python train.py --hidden_act="swiglu" --norm_eps=1e-05 --init_std_up=0.0625 --warmup_steps=62 --schedule="wsd" --decay_shape="linear"
MLP neurons of a small language model. Each row is named by its layer, matrix (gate and up: input weights) and neuron, and shows model dimensions 16-143. Each number is 500 + 40 x the weight over its row's rms, rounded and kept within 0 to 999. Numbers have three digits each. A neuron's up and down rows have the sign that makes its largest values positive.
A block is one neuron, or neurons of one layer that tend to fire together. After each block is what it responds to, as a language model described it from the Wikipedia text at the highest values.

L8.gate63:480514491496426419525504509471452559458543454455520585485477468443539554518542443448487474439509563495498546463489533542544535513494422501510527515508459500496462471539509456494417418574521514468500472543522398489492506453465400534481528513592540467509506392493457546479473519479506479554457565494530493511554517429528556505459524471520517416499514513475577475518457464460395489505535
L8.up63:482492507505512598532503512484501513544495494566445481527457539507471616547505517545458572426453534513522576476487473504493540494500412534497465503490514494519520468558603608521548539519511437514521575525457473497475539484461522435516496570461406496421446531485504516553499465521437456512496476511453493528543484470533510541476520512539468463493487415508491516483545521503452462556554
L8.gate141:448464451475528405569498549468553446492473462546492563564473518481480517503524501536512425491524565469484511504513519546540557457543556498464468423439532450498513524459502475546522483480471432483495457461514473520495545504500470403515510558515522508449527493577462421497487564447482481497448570476542575554500572478480541532450550530559425514474495491507504562417501497515499484473520
L8.up141:442572419508511481556489578557432428507529509464575567474493494556535537503565475543552421487441531456516492486491476571536554539502427475479467563457543485552476513485484467536549548494523524554431459531543504524436447474516487444526499505435554520502496477492512574468448512440502547483502463535478534497523480489498544405525536454555488476429560471521538485497514534582472490473505
L8.gate464:535456554510504456525499473506484440485513538462510444539487521531515569445461470539460480496487514564427468529488430495482531510536533556526482481483567497471448470530512526539511478426481535576460539510498442510512467535474602524572453577452468410494468554530471511505536485541494563555517468535492566554409460486468484443495519540533452510484582482540488471484525438484418455435521
L8.up464:521548410492555489549492532496462477488537501524460450520430491442577504474486487446440500604498464478537507525475483522510534492516435489460532516529485511525420512550563537480503494474593567509432505485471506485478495444492511537443464496480534455511433433456483525525520490422492544530511454541548511550407513507513494463479516471450462560517509403499462482476527515522526521460465
L8.gate498:555451522483494514558509440501485514478454485555457399495412517435473578467516436450478523460513473551433519506468492511532521466513504425426518445500502488511471504557495493537500494504493520516492480531492521515474588493536499545540509509489593444511594550518524512493491512517523455500513501517495489509365543487493464607514494528597484484451491477491481470488394516520483492502542
L8.up498:387533504576557501538535623480502528467525429495513445493498462468559481477484478519458541500509498470539494541528496547550509484485493402498459539547521467475484485469418539470470484419538462497515517472544517522501526518485527506545502577472491501519506500499487455492365561534459453545541467550475533480487513478553488517504556471549476518479502539533512468463490493475474421472553
Responds to: Leading digits of numbers

L8.gate107:450569506408452498472505461529514496493461481502488459535459477500491434472511498532464522483457457465484567533506527490567563509551513460504506513455475541584441503519623475529527513506528479561493463552417509523494530463557518487473549478475487487533495503605424466575518486511466521545506402473480505565552495512453500454398543475520442589492545470507500480511463501471535491465545
L8.up107:467470462513499518581439519565444499486535577397435491512563469451486487565529406506552474515490509522505565460470481547551456533510488484431499464433475561523551532463456553511513542520509506546520491435467601474436501492512533489491497469437515497443467495492472443541496497538495501500588504573546466505474478533516518526490464529533466531499532380471512484582528471480549483449526
L8.gate186:497536421532504528494484463524573529479517499465458510423518463504479480439530489529513419537557470477512444481476468460490553578540527508520456551550558482435525453534470462479483494440487532513459509427499473524541457504522489477485488503416540486525483505483443441451552493480512533488545483493535397567500500479517492487502489529496487486452487599517406450476530492522468482514565
L8.up186:503477576447503550511490590532606443536448525485492445534509435503554483460532515554523486505469544512519473513530515556484502533507561450487489483514512512463596505472451448473484500517541520527507451530496480462483481525544525604532538482503459540502498567472507459615458519504470438509490490497478545523519484533487454581390461402524471487556431596520489506562533542455509475472463
L8.gate319:497466503480467491526458482470526480482498520546512489523507524544494545451459546509542488465480414543535484448532482505533547519491503485483474416475495526499510478512484503471524526425525475497516521494494486526548528459440580539570486527545478531451558537532457498469509426454531488524457398493477431502560532499506496497562436531413472570484454477486447464554484464493427446470561
L8.up319:452478483443509527504527457472481511537404599519532444486555499542473474524461534565414554543543426446603504453434538465490463517516499477478484527443514563456472450535477523428516505577482486540526493515507517447496468501499523532505544548505527447549430529486452490527505509559435483547511523483471531572476438498495475526495463504554509512508487522579481523558536494449487524498558
L8.gate430:517491549564527538485476577489477574457518430445509437537503468527465503479472500454498488540528493544573448545532423540562489553466449504532529526550489539510518444533503522458511526530431468465455464533513488502451593462519490493512559488458557480466524430531400505532444560472551554527445508459441520473549441575491542521566482498519547529488481524531475460574530599421442582453518
L8.up430:480468519447567550482541513551537527526506508499579509458580526487502499555474522511533535502564445553527393484377436511551441470493485490451450514497431523535512509526503501531490540470531435445475483539520509571529502529524456491425454484470542473488534534563526508444440520472572492505501460495472518455566539457503439535542428477562498527585526446511511490579499450521512508488535
Responds to: Clause-opening function words

L3.gate37:488527493523436514447453502469509466438517496469509506427440586485474440527458500557514523557522473503522415475435501513497530559511499581473542538546504509418479572519486474546396512443484513441471520576512508520506539467482507479472444511513496486533493470518439443485440564494458490540504478572440497510573509472485467485515451506508516474424572507508442445555457545577520494478479
L3.up37:538509551473581533456438491520515487519467487535549572522500475525543491510579470448508530470492506488538489483490423521535515478513497502564460534495528521458497556608523478536486506440504440561508561470545560479456467507460486547453539457510504534491547490498458463597495534559499425474457502534518453454490479518547492423586520539535536474508519543402549505477524502485572579588511
L3.gate52:517482530504369511505566527502474534455510447518594472451582560502472500511537554496496484473544489485493478533538505499491512531427491482539454492488506506490449453550485526509516459567502468515410465483505472436559535455524506439541511485436536473520487515481548437551557458486442518527540518441495495597473514499410528543470479497415524516433495508541514498557483529412450571473526
L3.up52:525480563523465503512427437507549553476543562493497456519533504484537522539454453512485507455421488497461458492435483457532569553514613483468495574463514522536557507524548469476489421500479467461581484522452573457518454565517493495456444527438422545567533556501505547485535535520475434555498486527480478483495586523548509549525476496451441525575529564498461522482468497571428486522572
L3.gate70:519564496552452456449458546581581514507493504479566480455457489553529480524495483535465471568485428497449408523501489493522542573453458511442492438550502542563439468605502488438499519476381513526516437530422494489571502492548501444526539522472509562412484470480559466504516513428504503527471518494509504468536467499464560486536469428421461475514472465529481464454548560478476471508523
L3.up70:502451507466492424454530431458476540528526455515602498418499510507470529562490552565527507536568426531461445493513509528531477520533490475462511435495454465516528528549507515520496481490460488460442459449473499465554444535500497505530517503451459518546514481556466478517385522549558463446537514527479569554520534499488444520552513493548535526485474448546509488516437492560480538530450
L3.gate93:448477492394520525477533509500609454483500511470483480488495506458469541492593520573443503510522470507534479566482451487487486480484449452527465592572509469513459537492528479506505486505479507527484501466566487388481455495507524477462538415523482589528552486570498537535583539446483520427481418520566517510557485493552515495479466507501533529496483440507560479446484481548614473462469
L3.up93:497479499543470491529466449567443494568494528569499487502495494516546415492505498462468491432570465488542469433490517546562487499471445462490535485559460510514538489547570502435538487519536440511524474528461455445493542532538483465531536534474505540416496490504470401540490501500358504491493484485573498483470553481542441502497569580500469532531412537576498499485546489537465489450421
L3.gate171:469479559557501469445503439479566505503522505543495506526551487469497574495513529588493521549550445583536502529430527514514525502539472506487524497538555567478534516540620458468472534425536457481548443540487580448523493471475514533463498491555447525533522476474393470547532470491502433579501519508430465471550471490606495493478476513497532533532459469513465463520461464509496525477468
L3.up171:504475528427441525466513501411521489466486550534529535527520511465530525504501425507477537552589487506507427403449461537553566455569528447483536472566492452481554487491578468517447545443529465422549476527532524466492488461454488505484479521515513435522521498470441538541503488435493493584472546445430467456501489465473445491483421580449526498447475475472419526538488527473531526432505
L3.gate189:475503485409551419460508565512477489492452492483530461540504468503491514498521449480503475560530481481508474521525521474505545512565546470516506480537427513510472490567503471464497532571443579497510490515461463554445494460450496405479525519502591505477489441508473539519514491479485515425440430531533508556537482499409496496551453485495557424434444510567484523459537464486529517463463
L3.up189:488491519469531510487547566475486511505527466519511512571455417517496489547547546505534501557546472488498429488521433487488475490447451541542489503537462500507507459450472530535499526456481527543508469514464484569463422475448454514498485462531472493464491474491471456634548563518505537466467506429514567524482503453478461466539455494574572477461420528477536508517538566417525541540499
L3.gate205:457506522522466532432536452524585533555508587495542432478474481495476488497529474500480547541552471551436439512476482472518531512541475505555447416475442528469511522498494515524435487435541535554521499480562553490527549490530441521558419489530462494495543551483514451549545595470476418478509512471584515547550459452515561522454478489494501517467408456466505538542470476457504500515493
L3.up205:487494500482419538514512460482519478507516506565515396435530483472478417544542532446467521523479485509484463548454527470472514497507448459505538446504463504543504487466548526533546521455559461513547486489499516516459502498495500543498546515480449511555511492488466401528493459435486526470464457489560525406537511532520566505558582510503438497511433505474434494462424453482456539563493
L3.gate210:541460518450492511505491479466492467496470532536414546456549548422528496467484480485488525554465457533455440439506472409499526505557552454492550502538599508516533539460507443452452491479507525499486409552528482429414528486467483481594586441536458484482549548508520560523508540453562475479479490512456541482573464508487489472516456505473488519517506475565552481581509418457516530457541
L3.up210:518434529483504503450463439467495514510466569508440522502546558475447492485461433517509536553504481583457527474403463471522483482528520420520500488533564402529518535500553486439404537494444501500460468423544498488502556443478560544565546530520460499474502464500514509486502466442543494465506501455438514508500497456514484518477493559402440455433529512556537465507479436481461515512544
L3.gate216:446493523519530390444496467535519475564464496481551484492576463500529524474550496456526478416575470556430550485514528475503534461517439537508465483503513552457552477509472519501518561492529503521516480498558485465523490510511506456454581573471472519506467516493508484628572444528455519598476454507475505413432531472493522467507556498533463532523516464468572538579503470489511534522443
L3.up216:502447464504506459444468512543544500497522415539577470549489462534464538502510521576502487522427457467451478498521506545516469548498571384495545488572502572490482481472497480473499559540547532504511531442493507496541513574512523475462505606470527533588475427528498484604503515483491456542530561449481557538527498480560519495506563491551571506499485507506478518518485503543452504518514
L3.gate253:435515473490462505498518478549519537466475485451524560513536572447515534516483483433569542471533506524515478505489486496493473507526457542441492588565504523505536529482485525454491508502553548436521519507528578507450477511485473576514462425533492494524599437564465541509443494492565483480506477474449505475464463528433467526474538494552509525614575449504520434508499563459514479517541
L3.up253:535532472464493479502498442495484563457516522450545507547550519446549486526501387491443412490515457445488405528480522504519452529507574473454466498503484521487466498503510497504485468474524554489500512494529607500499471419432441554485498533522454500537530456513458493467494494486440541502550409515483580506427482467419504470491518502474462480532493474437554495561519613444542478581497
L3.gate275:485424486540554540523505436434589569480557454455546542488499524519465473460474456500526484539429490526448439470537514552476519486582525522517509510488467548488522478487528563541539484407510537557534454533553486484476475424568478451494531522464526477517507513498484578518550508451549523451547565461455440575494476503558540542472436509498625484515459503442432448557543497501434502459490
L3.up275:445489520473476512525538525458472491486475557535468538505498452450567591462560535458405502474536417472378502535382473475519579422488523507477504529510498563530598445517424500416495459551477514428486499503522502508541443518461497496511474530501470414474522522443455614540486465503567499529490476495513495465483454492529540521428501508427549442411517469491479528524449543531543462553470
L3.gate290:497496533384494447508495505487481534483498512548529511514491383512548450578428552460513527449529496543456514498435477505548524561535573537466505449398434499495516480526506481442472445540470474481536479452468489541497424526505478498570417421483525446444516517531499470478427515526534537519484558498549559455543511518461463469525514483471576473556414495475457507481463473493432551617538
L3.up290:559511456466437473488490548513573535520463554473501512575590528552488443496482536521483478523572496589530454492538464517571493512473465518581576523462474497530479528493451474547508538495523502482483440465538572507469562496463597507555475538532414465438496600470507490542476515479595519520500518439500481489502555524460439453510475512543486534542503533538469577534528424515453533485513
L3.gate325:453490491490499508537552523522549501548474509519464504458527490540512478442503525463457441483549494583549500486475465494481529509492469499495581532517485552549519440526490502528475471485433524502586502438440427504547413531521577437430465576547500531508505458500486535563509460468528523500561476448530446516473527504523526568521521469505520478542478499481495519536530498532615477434482
L3.up325:568508540456486451506465470475539445433462500486457455477507473476525492488530531478545569580520463525455473562509469541576571482500467470399564449501539497547494430496510506494508418510461571478480503461579450513499517467532525478527536517540533486512524520509527506482499502490551504533558464457506517498440454506548511525466563480517588466421481500411468470506508435579518476442537
L3.gate367:511465413438496480569499500454566523530547556436570530509576476603406470514560472557530474496495466528477467502473494463572454533527547491601481453476527448504506539490545503491525524477573450544512463487475506456536458475518502434494548426483473477524504459504461514511466407563527431440529464475565502510507493506515547433511504501462490505492517528520497484534489543507553437528529
L3.up367:509484409384489472493495483496515620532504522462476532510517535573530518504532480455480458461509481505459474526467508466562442494499537458479556404483440459549478500472496484482508524501533419529527467552485543410590512522498424500476607482504510478497485437370460485540497490547492498501506503472514509486521507527470473485522517498526448446540490536574428527490513527496528377505520
L3.gate398:544497543444456441563500527504477440515525545471471495499509491589517520468532429513452471522512605529506482585493523515540509482471520481492517499525583487546517480576537435451444469474485421493427543518412579590548526445510554553448471495524483477537433501565549484532544508442570528505501465525453468483492457477501454496486524528484539543512419497527465462611492464467445505479499
L3.up398:500520558438490536483569544526436457426507483442493549456595501559479597484538497546557535480557474470616519469517487579477398598539510463531504456558503457496480552435554513464489516503490532483508540463431551501444440537461500475497518487544462472528563473490515475490561470593495505482550540476475461456479490470497481466448516527537545488478458507554422520507502534515493530549564
L3.gate421:567463500547584474465448537511573484533458504537514504434555446517498476509597520441497492511486556495486432515472461534519415484493451498490434542587534481461440513519511536494502464523466454465530452467458465506528466479504505433490526455493452510524376465502519527471576485507588453514555459502458501449487502518527483465479483488506427457430426474482507497492508476451543522420518
L3.up421:543595477454520503465476407509531478520425514480514480494572455440504454537543497438497522554478481582435505554432509578489515456475460494559535504526520506519498560517468466503528469502459432457501453533535453540487467460455428469457506413491512544459449560452540472547487576499489461543508473553424486512509509487426454500491513482500447433477490460431467529474465526483513498483457
Responds to: Existential "there" and "both"

L7.gate37:518498475480447541478520439490551444432468479488480511524566447538503518532440496505521521517497473506467489482496429559470535489466447502493481537450494584503575587611536494484490527464567416491431497426499565505494527491520502507469463422480597526546498477477495510503506501448475414500434475525458462498557502526517472465497549520513451541466425439479526519436521489373506475481533
L7.up37:466433511457478536466478488526436574518500547481594513519561462467558538485531544502460568523493450506496445469465601476565492468521470465511526469506488553468485517586523552510532521507530509444535499542457451533577476516550520518538483508460501569447560448503462432542495495491560579446497511547439523496466448501483553421521585459507445488621489505489512460549472551517526516590552
Responds to: Existential "there" and quantities

L3.gate4:559504493502532546540515450449531494471487527394461507506547459527463479517550477543523496518472448434529504501538482458543428446509493512477580553581558444446549445487461527480474540523551511543462540565547614539478492518571521532520503436497533543497550486535485572483469471491525496501529534604519478478539439493553490519522510543468540608485531498443573536526468565458430485531526
L3.up4:570500528527501468536462515539584494482456502466520420480492501570447503451501457451526465437471498488520478536536535455544515465468558483498538485465549520476420555508425450537557536490515511398497542501523563483492488546484522440436491454436496455482546454481433515444424443496483527479466548542502462490547478509545498527469529551542574472461531511409500536525425525499448474507570
L3.gate21:448566485537484490533459469465494488536448441529527559425514460474551599499490475426518535438462481443489497505515489525519498498529445502497541521539431476566459616549554455567455466550539498473519464549531419499490394590444476442569539435453535545461510526394511491489458549482509509490458499452488484460525524517521514519465472473429496545512516483533540484518502495504522545457518
L3.up21:441572484503544488500489503496514501553509461507521504523505430472501541550516450487564526466458506382482520509494485545533514533480540505515498450478440465535488523508572424552402522522546464407531482495467479502497351549454477468597499517472484500475562487418509496500463548514479527543478534432501474472480522492530492524452475499441512535453543480550543450474468399508491516460556
L3.gate82:567490400532434481481495482560557540450484429509429528554508522502533534466502414520584522486494455500474476472511500525491397533527526540532508556405460499501517470474489481448520544542520554554498482455500451474440482583461542469547558525495496463488509464466521425413491528448465515472469493521457539494507502515451565411509459469508590531477441394490525460532511493493451493489510
L3.up82:477516545544512414517558557482497501543445487522464504481541539534496546502485471482533446459533457495495527538485551503549586528442481491516500474499424477532439537460572486510482488558522526470495457499531426406489521484479469509531503491553522521542503447435519527575525442521542445515465505495510458445466499496521506545454488552470365505419497503569409563495470470471505455452441
L3.gate102:522532533452513491529447533442502558456516494504472418504434445488473403499477528510459505494477453466470479471523573592421520534499586534500561543547485499514461550500598549473491509498488518510493462555509503490469526555449548529462532437481516433463530418469509499445547558484510537459465487516518476530494468541465503468498497457460508511555493399561550493520584449447524531514438
L3.up102:463532499565422530484476535496495472504424501492546505486505507529468481400511562527570469526450466472520454424549520521495439474455494417576486509444480542487395487461496493534489584511506476556469540531476574486485453508510555570436496461495494485425452504506414511464469532477515484518542465565551453582534455529436467517530449443497496484473527452448461483444540539501488538523500
L3.gate112:518565448418485432562464535458444507614522522496414448487503460506509455532508437499428459518501422510499559496565491480518544513500488557490506551541541540448481520489451504452509529489468572476531537463534513475555466542522622491480546452485553429506513471486502451520537546527507448562528455530511498523526534498527461466521509522476478468559500562553521472491492436494508508546376
L3.up112:496553464459522402502527492410408516589465504477434429484507442558478478501422454488446461549514410457458551492537484531524567519530517499509478563495518610439503529512480527543518513444483501500517520491551516515541449541499567523462502487514540479476538467541522458545546549518471483530554517622504512452470503521505447464469498479487464473528549576524509500535544438542505555511392
L3.gate172:527550502468509424521487485490538487605503538523524475495500434509511441470533454546432480459541477478446495475536476477546543459628538482590560474459521551466552493495503435485494494511535446516478504499585480536534513489488564509555475540538470493480596465485491544471487535465527419443440541481600522533479429521528447515499495525469499505525486529489511565490431458517490474462488
L3.up172:502496442512566529514525455450480559528496456542483475555532507553502425481565467563464510545539511493452524491469460501557426446472519565508631525527487518466517506516545494510493492483481413539565459498523587459560483491472513569488463446471499499503473435455544489435507494531474481475504473478491538447481462485505399433473514490507529499468478513497524507513470523565539500529532
L3.gate220:465549584496538434557492472516489429574494465562498512526435514491565447529527492465489475476513482462513535551491424539562420479497536450451501523466481512533463513500541528436556630456612468489485585486440488520460478521557481457502556486465430525508510532529477478486490544522477504483507484555565449443479477506458483520491557553469488529538506631467445513541461542455560545522512
L3.up220:542503569425525489480424482468499506476413459452465478493434499487479452518525527414477492526426491548520536486477487551531505460556513452467478468528559561483504504557592500463554604471536506567479540471556546553497478517454447600471434429501522445528506540537540520560484562563460525504421469500535502501503503493458530572493527443537478472493452550499470507502507516450510519525466
L3.gate227:553468571506439464521507470537546593504556519457495477489504493506438449465418522453440481488537448480472541479449519543548535561479464469537586452535505582500468469462452480526454460514506510504484514544570503446557496535489473496514484509471448488515529498358500517515560440486521459562541532456483446522492515499462533465482512485498558478497506491502502477505476405501570488527469
L3.up227:481522445511431478481558450485472456466558605497445497414490501511452478443467492438451523562510443420501514565424565450491612476457391482480551484501519525381534453490556448455522457486544449488492493442494491480493433540487514503488495573474474452505528509507531484494539471471494508466529488504488547495442510479546437491509513509461496446539463479528442459445481438434514456443517
L3.gate256:457495494531520464488472458484545417526485567481490520430515478527528497456489477441515459524576499506553495528494579525471442526424568548548508508496490485514514554529540505471487502547502583552487457534511451471474474446519524434486532449536534521401450473514510486502554557519479582529527457491583550585505503546467590514482411481528443449477516494463521494439516548463499612513528
L3.up256:432512512549463528580477516427525457520560434490545398536461493515489461501509521455514518483544569448518486455560497533516501529501575496485435472484486498502525549552502510492505489552525556520539544494429545509476525534519482383499506394485528505551351506541468494485542519498516511481525492469450515577521496481510633539517494496499505519426545503505477552503501483489457526508460
L3.gate288:434530501501521503522540543492616464528531518517501505484455573451533487507515490521474547527518522497534503513448440547490504509531543507520470531497461513511552478574488566467505560552586509477521499482448538471475514454513571511487557533555483443467478494440458422549475468584481474507502486528487500475498512522468500497517486480496498462549449504522503534445523388453488472575494
L3.up288:486545527542535519541497466464515522508513584477585535510498465468517505501484506501470458483508458551479474446490501501475443504503412483535484551506486507427495527496556487487487531540602496478510440494409531523456559544515532560539568517451470485508441519440489499502427529547440464518456514484516607507502542495456533479528550487493440478428495464537480524494587427528514480541373
L3.gate339:506502594430550493576563506495429497499554496531516507414477462469496549462534517529476485441507477501511497502510533466478552491519467566525484502425531500492481527519426504430526514482494530469568434490447515572513435482481513456477489467489563490460493525486473466574493530463483432530530481576424487465486487531537529508523506531478543482486545448478581459480442437525472518529482
L3.up339:550458457500468506498571440513472504448547478556520538515488541504475477544488511517541478466517428490531492549517490476504613480443512494558499478462580409559495528509513511467432578464488483477494472468455538498437465536551514474447501472450521517522564446507516426530487498499504402492515457443546421505500519556514445530528501511480508433573505505520525509535443429524531435496537
L3.gate346:506487544527453593605496454481430517499451491485545437512462507505525490514468527436503466514539521531479483490502423540476463462491505558461489542518453528574548489530518527497442446549388497523568521423482479462538525564539456515527551475450533518547561534517466507526543506552575533510423549500532526511525507472561540561507548507475553427497510509494541490477413467474521533483528
L3.up346:520483522447486403490522482556574560500468448570521415528506521580517470447516484479493504535546561577492444500431481556499529415480524547466510496542422499567476519547485492487436489489491561579557533486524504406551482497478428494454525517516518478526479550523479501494531548528516499515457540542512516454473462519547556509508509505450497458408535574476490491513519510553568497496536
L3.gate351:506473508493508490596534468382471434460450472500541469480431478512558497497492485483479520569375431523481474524532491426455555478494464441455475463541509397503436544457484505501453475485523463514471464540553512508462519553429463529540546545507553523483612512495464490544515535467467469524512483537484507473461524497494456542518480433475490433430605494493529501537482431483494537518548
L3.up351:477474504507567518525497445541538508567529548445524456457489420547451518498504440488622546562455550631493450518512524481464469510469538484483475522620537462508501436447475519524512503527467478560482468555595473471489537535466542507559488482502506523473471438548492561513469537501517532555515532524500488516478523467584508513554474484539472488491499542496512483469509414485445582467541
L3.gate353:436438510456521550470535431533473498555503465471503517491473527544492532510574534529538436454481506469558468516495517511505578522522427464451465464482439485542491480550589518527443442573443439543490478495461599509571445495454493488490515533498546534504528544484527467522491475480486480549488492473498541599548444492543543523441461513473516498471503418518596468482482432435490545514504
L3.up353:508458504484521446496508501548513444504528550558469486499576493495525459494538486538522487581546525528425506523555487446483496458499552499522508534470444548573484523491477563498458610515416571443537441467462452424502414534506443485507554581500524502425556610492543489465438519496480465523437495470486555549529439500494456500524450500519521504441514517525531508537468475443494444531512
L3.gate360:501539539492511481606582477488471469555459485531532502430419484534531525492529478515449462506467461451512497486561506539462496499507572525474535520535538479510480471509411542512416513489466506506494521482485564501497535503443529475451549555476456505441599457428507471531436514519537512493487510532501403438521550487519506570487539499485506470463551447471547594474492463525361499541516
L3.up360:507534543464490476497499423502472495485531446567525508484540441475463490516538510464530558461490424491472583534468521481474515425499402513424492506499511497478448492536458505507492489539527477520462534517502440573439514590421595460532521371477561393530434501477461446480514498571589544494480522534533461519440552539528475545526520558457500489521496510532520468474478437490463533494501
L3.gate417:447518455467464503517529518528447487474558503456542475426487474531411510530497494493531541517480440536522481468514538562482418534488447490523530516472500540562447542543522518514558561472515485493553558443514561496476567523504568592425491479463484459463493508490525470446477518538473533529598510501524495509486509569524541508498497475519457533466518533451526549513486452449554499505407
L3.up417:510575521478505438559435486476491539532513447466456473519479490495545537476451504496505529512398500399528495447518491493487540541520521477545468541473561520471542491471511532550490522562486475559485501518531486466510546538500438492491475496469545530542536441547556507470520595504546523479492501514460475502506452500542451457524479548420529534431505450462610538517594467458518444517499
Responds to: Mid-word fragments after F